Weights of a small transformer language model: MLP 896 SwiGLU, RMSNorm before each block.
MLP neurons of a small language model. Each row is named by its layer, matrix (gate and up: input weights) and neuron, and shows model dimensions 149-297. Each number is 128 + 24 x the weight over its row's rms, rounded and kept within 0 to 255. Numbers have three digits each. A neuron's up and down rows have the sign that makes its largest values positive.
A block is one neuron, or neurons of one layer that tend to fire together. After each block is what it responds to, as a language model described it from the Wikipedia text at the highest values.

L4.gate363:156164109155129132107141105138123152125153108121103133155113149143143073135182144143147102089134163159106118115121116145158151151112117093124102117145113095125143134110099114131112141125121083146107084073126098102112149094094135127155116092138142107088129179186116136101117089123166159146103118130121099139190107104134160150164207129100088130130142120149159136113153155127149168091178136117114157103128131147173140174141148162132160148138106145099
L4.up363:123106131162139088118079129131136130117126127096136126161122145125137143097169083154146125102112139160146078081101120181177160160098149114137128114112113125130132152141082141124116138132099120132175117096157132155154105102111138122107144141140072115104125124160079131124118111125111198147072122115133108093115128122142137141133097167109118111138154157140163161171131177137109162116089128143158124094124125081107125106146149123136155150163124160122
Early sub-word pieces inside proper nouns, foreign words and titles, mostly "re" after a capital (Drechlingshusen, Entre caníbales), or St/Saint in names.

L4.gate779:138103159146094120110119135113141141134149110119135142118122128150146125094129171129138148123124103159081131118137108130102170150154152145098146142159107091154154107147121139161134093130138082126122121095133156125099136107138143144120147152128106175126111111100102127112164127144119128121115147097105110107149113116079110126154123144162071134137125123135108140130113132130131116144156122087164165154118125093139101150151160118128133101131131124073
L4.up779:111169115107123104094104113095119098162139133134098159120143088133176124147160131152105132124146142142127157138123106091113131143145090099129110095124124085098121146179154091123159150102166101117171148110107118162132136176153128154110148063094111164132117122107093128108154122140134133095112200122117133122130127094147142114161172140162126167172123129152113118152110094041133147162139093130135138106142154125103110131146127117113151160073140172102
The preposition at opening a place, time, or state phrase, usually before "the", such as at the rear, at least, at the time; weakly other prepositions.

L3.gate59:167134171107152109161124173117153115093160173114145113127103140150138160154122130089199173103147151112145113120126164152143144111098115067135091144121127118143135108130101099109156139119124146173171143140126101130105118139128152131143128126093121148105144129107105168153081163122131155143121133117123073129167104101131155110149111132104127129118123115133128123146141146149172107154133138129110144133152130148125140140126116151105071117179138131110
L3.up59:146091138131106072104116122098139161139100098147144154126166077126117133143138139119136101128152103121178163095081142118155080120160144075154141143109129110099169128106108139097118135131095110170125142108176119088160100088144170121119099142126079154114122117146082149163108121181136132114141170128117105102109131152105147099116104119135095142152129129126107121128145110091131113105125129149139127146122113127127145093164137152142136127138135146118
L3.gate195:119145122120091126103127092134149125144140169139093138119118101146101134130148129116146116136118126152170117147112146074153138108104129132137166137158149104155162100140138101141074130108149155120154102061125147110126139083118133143088150139059172144126119133108157108164142102122130156143121132106178072070138137117112092126112100170113124168097120142107123129160103120126136149131127118060131137108123149119130127154113144133134124122161149128123
L3.up195:098124119136121103128111103139133143138167189140114136108100086128146145150132126137168108161112124143128126095146169109140130152122150084126123117141152101148139118151109159099138158125118117148177117098123109139156135135197134122098161112084162138096127135117116127171124122156146120148141137136156127097143148129089100101121171175092127160112160140123113125118099102113148154144175159093139137127148165139119112176144101124156120111136149151095
L3.gate233:153151112130140147145082078118108114090127144144154111144138167114107140149086155125120128115136119093166102147134129105111131101122122104164087126176095124128118131130085117125116153134106141109129124115105136142093155105144131178148150105123164126090136126154109141120151138125120145153125108111151138103162123106097133157118069116126131169129098151115121130141155157132146117134098156094148140143141125122118152155064143122075174140108150069127
L3.up233:121147106110156142167133093144106137120133108144189180089085129114103128133115143132176111075108117140125125139120121092128127158168122121154145150101145153168132135130135121163130107106101112097123079149106118115133105119146119116130094141131091098141142053142087104105177151187100132129118151157125108109118143096089080106161107103117084139102100155112135130126141135085145131106151135115171140109129118122119126136145102099088147134122140154109
L3.gate335:130137141150122133142106113106139138102138111116114119107107090152147164120184113127110123138098104149145109102121103147091136111163104118100115100117155114148142130129103114107133096182132113104125188112083078134171109118159150105125157092104108137161161107100123123145116111102126119123117121084119122136118147097151130115147120127118057131108087153106094124133121086123131114183098101098121144134104098136143096139150124127092103148147174136121
L3.up335:174129153101085138142088133126100114124138147092127130119202162136149160120106141122159169126152069081124154149152138125122133112111123094093105088137159103150130112122160115166172130149126126078112103140123122158092121151186119111132128138110060120132146123124156147145137127123133141134126114132095101104127167116123110111185111094100119186093116116125128106071124165125109111122112100180138087097058109163129115132106144136175140145109170115140
L3.gate346:112097069128070154140099153129126172176135129156122102095124119135138166113161134093174166141134142087146119126147131154173156127151100120098134124122114112115104124099167106075146169102136151122152169082146117087133156126084150114135141148118137092126146106142156094163118132118126123072163136157085129129117140133099104115137142107141120138111155116145151127124093133090159177131163107146131150139153156125116167152127141100131106109137108157107
L3.up346:086135140145121145144120162129132152120117133150135127124165145137170118152126118120126083153134130133115133094156095108163151142154101113129104129129140169130147130109158134121163165148136148145122171112133146168176168128114131085107102112073140142103135147106103128176110126140134165114137180151111143091121139152130085175139131128140129099136072137143146132163150127124092155131136117116182154098127107131122139106126153102156116101165118144168
L3.gate355:109095148160110089133136151169142100109143133087119126149144128115167128136126134142073152114088122110110130133067133152120128091108121135134173098132101112098087114120107132101156148123167138154139146080115162151097115152111117122154122123145123134173136151091153124155153122151160134183127104119131122109165126143130110134097151156074099100094131133140141113150119105116118161151151106176135162131160083109181113170155128094123121157115145178107
L3.up355:163130114101104120120150132111078126108116118134102143164149144119141086114118126186118114138177168128132141135155156122145128130130171187148152105142132101178136116129132112131145125088158147100189119084117131145117110109099117134074132126130120120112155122128104148142123120091148147104151084137129149126166128106071162154155126095105156123173115100131108147128104167117127119065114122144104071104171163192103136154153102123138110106144088131141
L3.gate620:135094117101106065145140149106145134140148127175085176117134137128108158130077117150116164159159132137149143125119145123159131139101104183127106132125122084087145125141140133111156147105160164128123167091149180144110132114159145102091108102128114138151141149069128122126144087144124141101126165128110119138140123147138117149130116091119149150107131124114074159134148117119151142068157155151167169120119145159129141123171113171145163130144112133148
L3.up620:154087131088115111140129115074144162109099116129113149185089124118136143127080131153158129120147042119098104177135091141174124123122127103122120077116146080117160093108180091131102136147110165105134146102107132145113163147123164123154102098090133133134135110148187139125126092145166163096137170158132111160120157167083114153112111128149132121114129165148135141122092107172148163099122124120125147111120147138117116121114153132165109118119167133110
L3.gate868:159102121097158150147152143113106103111171107128105137156107116132150167112106147136136129138117156173097090124137140109136146152101099168088156139116115099150103139173138135147115125110127119116148109140139108122072093122159144183152119123146138124149118107130125157165161127154117133167150153128142166140166089116135142125108164112119199141107118118092138127156150161076111147127166117113167157108106127122155117144149118181114154122101099115163
L3.up868:132147134130104066113146102141119108141105132139116147124143149104186150121143115111150113134147138132107116139147110122150122123181057127107162082114109144140165128134125113142173149106091147149119122177127145094119136156145108130141099100127133125140129145102126117125125115102131135151155117126133134099114156110095117131108117141131138150065081079113118149128157129087154110122122152123156100134134107134186119165146140163117115113115142124133
The preposition "at" (also "At", sometimes "of", "to" or "in") before a place or institution, mostly in biographies: born at, studied at, at Tuskegee.

L6.gate319:178125148164113150106189120086150166131141115121118099085123155105156137146106107101143117118087114115126130123149105100135173134132128124155119165147154143119115115146125135116188133154125126096116124153144159159103128103149159133092130149114142145169122097160132115121108094107110128094115129107124157101081137122136144100127072137113102153106113157110166098116166121104126131114126140113124125144147124169107127160097109101120137115154087163137
L6.up319:164148123128134141106093176138141100114141086095145133136132121158117131146124152138126128139120089138103120136162129155150132156144114146099123120122113122168063128133165149144126152101099137118129109162191118126125145112121142133183124174142127134110162100135120105104102111100100145110094096104105115127192127134117120129151153119157135113131140133155142109149093117124149154113114136158128161119102120150144151119077132136127156177136107118129
L6.gate364:112104119139107138119093109132121137087129112118157127139143140153162133084150142131157137160121147152152096121129134084142134136167095102117152153088121151107170096132135134103127091134085124144102108110092118137089133135118162135149174166132108122146118127092149142076124126118132122121118140097102104171118158165105134138177130118117181142151075103101179124075136148139177140120163129149137161127135139095139121143136102108179113142124131157125
L6.up364:131100109128149112125130112171121107068171081159150140114098128161079123135115081128180109135164109147127131110149125120137154148093160084094112119083089126120173071137136117151110087124110163115079107131087084094112115130108180111120085106124124168114117148129133141129149174104151086107128115145142107108130102123153145134154127138152114163139110159126153119164117120108107133089145124139152148179115143159113097134141170119104125098098131134121
L6.gate413:082117120168137166132108156146095154081165154159147100159091152140074122145111106131116125145135133160156112111124114121112113078144092186123145118126143127123143114134153122101131063162104097101159105133088150092111159141121142086121153146162175138169129146137167112145146153118130144126129089108147154120140103122133080171146123098109155139164141118085124139137121112122177109115104126088141131142109102124173087138147134130107147149114113131142
L6.up413:109154115123145178119151110145146162133106123171103208116131129131119110166103147121126152112101177142167128175126118109132134133163126115119129113151115080096144112112128172109145166140166119115124128095161090120142154114118129115137167125101096117133123131155100116088138117115105148106136103122151134173123174144166172126098141094093168144112104150156110091128100100142120130097134131204163153142158127134148127149106162103155085182104173133099
L6.gate416:119131127127161110093130145151113149141121095132163155147138091126181150116138127161110127114126101123194129140113155097162139174108092128158137111178121136097105098111149129105162134154173135138149156085115099124082149122097084107129083132163136151147101123109111128127165108140129160163127112149155107097170134123134157133106109153102127120119153157132107141125132157165171166151116165147162146115077130100105105137138109143143131184189141112133
L6.up416:138154102118112131147147171134101162105130133085143116143126105103156162141148120155121099122111199137135137133114126118145121122103098148142165135133170123138125104104139085124133158119184096154169150089092133124093135111157149101144146155116130169145132143108127117125104086116160152144124131138111161112186131132127143132093143101149104141148143125162179096155141129161164130180127173108135127149130111139150139159122119156172145167155093145084
L6.gate651:140131157180109126097121116149114143149138170157130138144130130150111141183125142120116102108116124131110103099096098152159100105139173144147157098116159090125131093149140128122109145149164117133121148130129139117139169159146105098112152136170133125150107168151138135130127128091160160106132142150123112153167140131139108102114110085154115137150174132144134155147135115147162114160102163119195134159141139132106131134112114125150122141145133104120
L6.up651:128094155144146152082143116106109138151147102123126087118143114150107102165108131121097128100132135160151151132154102125196146145130110132113163138114129146153158099127118162111125118168172116104164129119166148077087113143115154131101092143164133128104135137167121113101117133075145125168130177135134139126140123099124122145098105097154109141125155112074120104170098133158133087129061150131144148152141126143154115108103138181097166165145156117121
L6.gate774:152106137143121142106113124159152097128104108128138148125150140134157126122136141110106151123113099149112115126093171187142213111148136126106168120111118155120112109120147129113140136184100088102157098100117136135153116124083173125125099149169143121132154178136096136137124095055100109125112162136123137104148121119133157145132100090113103117121123168145130219147174143128123131110120077114166105107138121114101123117083145138104125144152137117133
L6.up774:146110130128161117141083141144147109145172121145125132085111086098122146175143142147161137104134146127104130135132109158119152096148152157132137151150173136091133143144111152145112157158123118186124115134128137122139134131137120131157153107126108173137158117117149129125133125113126113107141123152120103112138160123101113142139136153148135151115168115131162152149125122133131132117131147123147088132146141147128104110136081141108097183146137169132
L6.gate833:136095159123097117134118091082132133094112120100123134136132122192116151135154143165151144141151136124146112105102113163124156140132147112137167147105158110156129170121135175154144114134098080108112121134074127108161149157120096115114159129156138113103161185133113144169154103119099138135102125119128135131165110146084174120092138122122155112128145175138126154130154115127152114123089157148107166115138149157164106097099104088128106132155099126099
L6.up833:121119115143045150113133109111147139143143140143150123132126136148125188122111136107122131132113131139136110139160167160137109176169140124115184183145106167109123134092150152123154130117154115142078172099119144115129145143123177096079175135131138144131187151122093151158147112117123143121148102145088139094105155146120134141141130110110165131109121142151155141111136118122184134110115107107113120100136125143121152161126124111117171158127112137087
L6.gate883:165116122175121099133130127109110124163100108121132132108135122134109112115166136166135150113115140145122132109114135125140137088110107091146125104139131101159135103146122129130157097131125126133123089157148135102162130186131132116090124130155118143102129181106146168108119096125156188169101119161082161120132116109104122161164160163166120112146130106145154159088110106135106154153101168105095137109146154115152118137116155139146122133135073096096
L6.up883:159070126172097121090121189140144149142174139176116115169158128176141113151173135169136115146119130150108102096092129104125157117113152173116136160131118142117128149143147142125111125095095125160148102127132126159158128159128146140174128131118128136121142118103154128117150114134099111151113100130111137118147142088123183114122103174108136129163107142126159147132137123123123123146155138150172138116128142121139157097162137104131139151163140088130
Middle or closing word pieces inside non-English, mostly German, names and terms, such as Forschung-s-gemeinschaft, Rittmannsh-aus-en, Wolfg-ang, Bund-es-rat.

L6.gate65:136151166122140128160190166103120120124150138158120128141180139076121143112133133121119108136135087120088139138092147114130160137137185127124122099086152109148066136160113136128117134104128129144164172108160105195106091141097179101108122111133111110155122106134129115103123205149103120111114163112133124122118170128124126112148145143126165156127139113057111135132147132121147119124122124117170148107163143087077128162142125164093131094112147121120
L6.up65:135106112113117149185148141118137113127106140157115122122128107138120148140122130122118076132174108125135138162086173132155136116126166158140096087134107096117082113119195150088126091104142093100123153126131105147131104107146158126100117175131093141116138137099154126163152151112109134103161170117158142130134130141091128138142114114105176182197107108154105147116153116127106134088092127129128092135127086133083140084132119163106109137122150099124
L6.gate130:113122100179127142140134081106132166101091116124122136176108147176117107139113102118085144109088088135123124116169138109136135079137161116135149123131130100126147115124119147148127092145123128154141162130101162140138130115117111111151117141111165113098157198144133120090164157133131144130151133141144134099109134113120127135117114168118087131123116167139100125142129092127146161075129123088141117066123115143137123120146121172107144181152122131093
L6.up130:126138104119149197150164122155090124127116159071118096142136106095177154131149135158087106125155142120121118161108158106155118126159173147133159118117100119163154177148138105113135109123072157157107140129130113165140142117148123149147154159094145143112112201116162154117112136103136158122126163137154081167147133120107109086131085143114121159146120131167162121101126182151086112139137111116143126177185134122139100139155117159114144144092113088105
L6.gate260:125096108115119125162140144129110123119152172086128183137095111111106155090157181121135158124125101102179126118114190136130112071101125113092120139090134077138121134119124124165153135113134111094132102125111118075126134110115090142099129108121095129101129156127117116145131139127090130092157121125098165089126181094136132105126130127110115158102125085102148136148122140119144142166150124140134133076090130153140132120131093112121156154102184102073
L6.up260:158113158128122127126128123112148073172072129114134140133123109167075161140126137127120118131123127184156136113128124169166124150146141086165142139119158167101139168115116144116146134155088118095117136142136143145105089103160129136096141117125136145097135164085120132108094152127170116136163133101112170152130126105133083200137140124093131168111125134088103170127116130132120114143143150112138115114144124160117140159124114144111160146114136138148
L6.gate328:165123130166094107135090096147075140106085128119113092113098129104125176098093143124099162075097101129138123126121157124128133160123167124123143125144142128127165137086139093141128099112154164120144141141118129083153161133146119135097105123147154154123137176104135128107046133107141172154118143101121122100120112125117108101121103159074131135144106112159086114142147119132182125097151121102132147141114134115083118141128174132091142093168152148129
L6.up328:135120150161088097094095094134083127095131163179091131104129094116133173151106127138123161108125110142092127150119108094141169136129135106122151175144146087118165130096148115149091115142128168137109085095100176109117150171145130124168152151118155166124103135089132136087150111130104157155130106125108097127130116121121116137117137181114143132118139130129124142091137127106189107135153136118146126120085148137100138128129146132142172147132155133120
L6.gate401:117093181153088111113126120141132160105171134135123106157154136137089148134166156141118113130052097124128108105147115119136110125124139177127156130135123142066110148127116173125102143149132112158105163094144106185098150161167090095119112086135124151084139116176146163127115146152118096107078141175153112189093138136157125115153094132129151168081165133131128138106081127138157145168127119118150143121114104142106125140126109156108175170123108137082
L6.up401:114079116138128110164168073088115117118177164125112136124139088137109123093173120171127090153127100102165128091128101174111095163129135165131150092133152107131118126105100083148122125113097052115119195092138101138141127151152114116109141072169154164114142112152144130096113127117158145112104121111120100167088179158124100131156134166126145181136122150086155124113127104117170162162150117148127105123067099166050115138124087101114130090097151134142
L6.gate588:182093095144139135102137116147143111167132160155073106167136142132144098133132106159137145160170145151085128161096133082095135118137123187160148148106143096130145092116140158151131127132127125170147126119126082098138092109111126122143144105108167099130135108089074113156196177110087100154112139123136135126157165095114134155106114125176123154082093104135119121125112112114097102188137155137154128089138126121123098071110165139125166155106128124115
L6.up588:087129113091154106122158113127142134144115125133120146131115086150118116140120141133152141133093101091130136128153149144123093147131101122137121115141138177135133133130120123165142139140127136158104093110096174114107125129137120124130141105159151162125168157110085161134128148166133164131119080140137150120134088175177176129123132092110124155157108103119130093115135105112164128144103124117098130175138161160139149159146109188099082126136101119110
L6.gate668:150123158144099140112105125132095130175105123099131105130151118135111131142144111136156136165115145108143115121129138133152142111127143159139115103124109114157112094123130128126120147160106124134133094102171176126117080140144137147142104106116096144141163117123148075097136132117125129150145141118101117109136143143110116114131121145128114171128126108120104172104109136116167076111118165122114162155092127134151120135150112134092113119131136127089
L6.up668:109098116140067109188121148135100162063078108143154180114122148131143137137147123105118143140135146164150116132138095138137120179133133147111099111122137126115141152127136100116111100112151128136137125081133130076172166131177130107140118103112131106141134129132108110117126129153165123105160118113128114149099126137147081182152105181127122137128103164106138140167140144138115163141148093113126150119169145151131107136127172135087135114138069135139
L6.gate722:097157130170119181156160115122159152088116142113124132126123104112117162121123110135135165122091122135130104134110134135097140111127105151128132118084092089148108117159131114101096186120164148132155083121125154129065083134147125083159137137127133077125111124097170119137129136104122134118153167129107130123137112140136097112152066142119123114143137127127071144142118124131145087104087145090109183173123097167085107140111096120109130169118144114154
L6.up722:112161119114107089144139161083154138125110129129108088148129159124093104142158136124164114137117163165153091118090135116126129092140178163093123110093122117113122126128158086133142152153067121146140153125117130128147177150095112077130175132075121108097090110132076106111127133152133117137133137120094091165086164142140089120148131113142126182158104129137125138100109139130149097094115124117133099131176132113133147133151127119132119130124106072177
Prepositions, mostly at but also for, in, of, with, that open a location, institution or event phrase after a noun or verb: tenure at, Scholar at, arrested at.